Part of a small language model's weights: vocabulary 15355.
MLP neurons of a small language model. Each row is named by its layer, matrix (up: input weights) and neuron, and shows model dimensions 256-383. Each number is 128 + 24 x the weight over its row's rms, rounded and kept within 0 to 255. Numbers have three digits each.
Before each neuron's rows, "fires in" lists the words (lower case) most often at its 100 highest values on Wikipedia text that the model never trained on. A number after a token or word is its count.

fires in: "the" 31, "in" 7, "on" 5, "from" 4, "this" 4
L7.up663:096136082134160124129105101158106107131073148192120111168108087130137163141095142130152116123105119119090107113121102134123115110128154143154108132151107130120165125171146130114121121150151162105148107158081130118162117186145146122129152083123138135168145101086129121130123109147145162104130133105147134119158134145164099109113144118085128126121135112114132138157097142123126110117100

fires in: "her" 20, "that" 17, "s" 11, "this" 7, "his" 6
L8.up470:109126098164122126128117121149129127152134124117127151126116102143085117125135081116091140160101086153138110107152099105147086096124137122161122087045110137116099088126147126136100163134116149132127132125119134173102167166090181127119145150093082126117136157135078128123174094087102124169117089172120131150136129087149158107146085103139175114124149172095122133101140155120158089133118

fires in: "at" 25, "over" 13, "by" 12, "on" 11, "up" 6, "in" 6
L9.up541:119125082114130134128101118098115132126144189188118153152093115122096094174107114159129102116174136119143137128145094165088112132077106103121109149173108136150119124158164126154096083120100167134113154144114097179128118107127143160093132128128104167132109189118131115148152142136108148123151144132128091140109088135126142103107124101115122130130146128088156171140066153093118114097130

fires in: "in" 34, "about" 7, "than" 4, "year" 4, "april" 4
L13.up1107:107135113135116130118136170114119154149132127121114113106077106152122107095169107102120181118118122140096144166087130121091104110167080118086110112137139143110168124120161173133128093142055129128174134108118130163113120142133134107112156131141122170140153108119123143143131114095159102143143134157146105067131127142184108092139137122129111138113166130160143121144124134114143121159168

fires in: "first" 31, "not" 14, "2nd" 10, "second" 5, "6th" 5
L9.up679:097116126107092146111115112141095066112108152108142151102169151145121155122107109137111164122153131111149161106135133105119087135131126103158088118085108124128128141128105124142165124122121121142157127160137180139137133113085086090128135140172164166120110129135139142124166122136131160096150147122139120113137068121159138112105156135136174099116097112090133171123156133169151128124147

fires in: "under" 25, "of" 18, "during" 16, "following" 4, "until" 4
L12.up834:126088099123145138112083142112149111110146130122105130110150132104113161140167143166169132141175107131093096119055146141138153137128140106162120164129091120125146114105113132172112115105143130129126105155180104121173146138141121169155204118142153114134107147139118136204142107138146143151141123101071124132146124083151105121123165137115109151093132125100117153150127189136128117083144

fires in: "in" 44, "about" 8, "almost" 6, "nearly" 4
L13.up428:081109123163138153124104157144123114134071157165140091131105119119074100166124135134128138146160149160115137127114095142104092152129107139147085090191122148157112126160146119125161108093142124101153100109117092143119113144142147120118098156148093141115096099126108174149122126128117135129124092187170073122147138124135150113141114149117107133156144185135113143107123167143146129080085

fires in: "was" 56
L16.up381:151144089084181132133128116099130139110055089129151123137117148100103123109160119186145148119157124164140152155151176122117165119152150134128106134150124104119095137161117109141130121103150173128100105112162124136156134118137087132148114129113123110101144134163095123132133089152122170119133141163125088134136126104164128121137128157130118097101138114123116160170115119100127116126124

fires in: "and" 28, "is" 14, "while" 11, "000" 7, "was" 6, "as" 4
L14.up261:137140099162143120112133168155190164066122158077161147111151123175172090094125137153120107112162118114152139174150118140139118151142139081072150094115103091162077134139088137128129155108123111134118129147109096159167092110120163108132138105111124107136136120119112132140132097159082132100182152127123116146159194100160128133123084159145122120162153059118128199130130157108095156119128

fires in: "however" 21, "according" 11, "was" 9, "is" 7, "as" 7, "a" 4
L14.up156:130087107145117141128137114105150147129103118161128148127131155147122149133139162179128140133139109155143159162132138093118162077110164128110121130128117152150129141102100126137163122121114103120143127151151142078139130106142110113120149151111124128159105149137103154097167076167108097143112117110138136141100165132129162131107154169144135111130154145095133167157126100135067083088149

fires in: "a" 37, "this" 10, "the" 5, "its" 4, "these" 4
L13.up1009:128095122120149143077155166118130123070141155149101131136130119110101121129100133098155152077138090166115103116100150083142105114114121136093117081162101121094124114092144135139137113120140163133135123112080138167131162185169117109143113073116158104138130147153121108107088153144139118095099097129139150182120116116119143119099111126125186127106128148107176150125115129110120180138155

fires in: "was" 30, "been" 27, "is" 15, "also" 12
L7.up1140:114132100141151155140097126138141157135154146100107106079144151143122075176110072136096147146153172107173184112140131128125143065139116136125111155103079101170113120159077122086145137130134108142152150137131123152120129137129108130143121077153101120113085130080151113176128124178173150154118152157116179157161140110118164094136121161131086081147137093138110126130147105156092108143136

fires in: "10" 33, "110" 6, "100" 6, "1910" 5
L7.up159:154126148104161115116114093148111123095125149140128130101133140133112130130132192166127150120147098090139139143152147154177129137149120122133140136170144108130107115113137169101104090137100102117096130155158111120112121115128113135125145100147099180113118137105140191155168127155120134087191157115127139142125094124197196105089093109135126117118120112173145113150167137092143118134138

fires in: "of" 58, "to" 15, "in" 10, "from" 10, "by" 6
L8.up1016:136144143162101163091122118139132093154131177141096122128139085149123188109138118116123105125143137119077134074120073178139120130114129152133123154121155169100180157150102157128144116125162157113120135146104160092125116165107149125109094124149141121130120132128152114101116157096160122125135152143141142126198109190145117123116144133120154118140114143124152142131140099128145152129108

fires in: "him" 20, "her" 11, "this" 9, "it" 6, "prison" 4
L7.up308:138118120167098111146121140174134122145133139163103118144143096162099117104140106127112120138155145165144121115122141157166132110121073146112123110105107153124123105117151118129128159112158120116125117164169145165121151145125133115118146103161100133122122151159128150137122116151152111150146151084135118125159147102140155094147135092158109128134105132071144158131104182108125150088124

fires in: "first" 26, "last" 9, "final" 9, "elephant" 4, "second" 4
L12.up323:141151110147103132103086130109167117151093130102107156105141163132125148125146137164110113123114126147124125125156107131153113120114145160120108120138179100172153138133114125158129157144090122107108104139160178185079165101142078106101099110133159113131116105136126138121139125084119164122158110152132150124096070104150139088147121173120132145109116083138150105108128128152127113110135

fires in: "the" 57, "was" 5
L16.up431:138079124107142116128113126147135105104113121130083176166171137141093131146146158151096171118147145123119140152110127118137114131112092168117094138127130089088155124137096144155098103108117182134097124121133099116125100139155106132150118102116128158135162112119126078147150139130085133141108145079157152143138111066147148141097163164125102116149145092080160131134109114111143113160133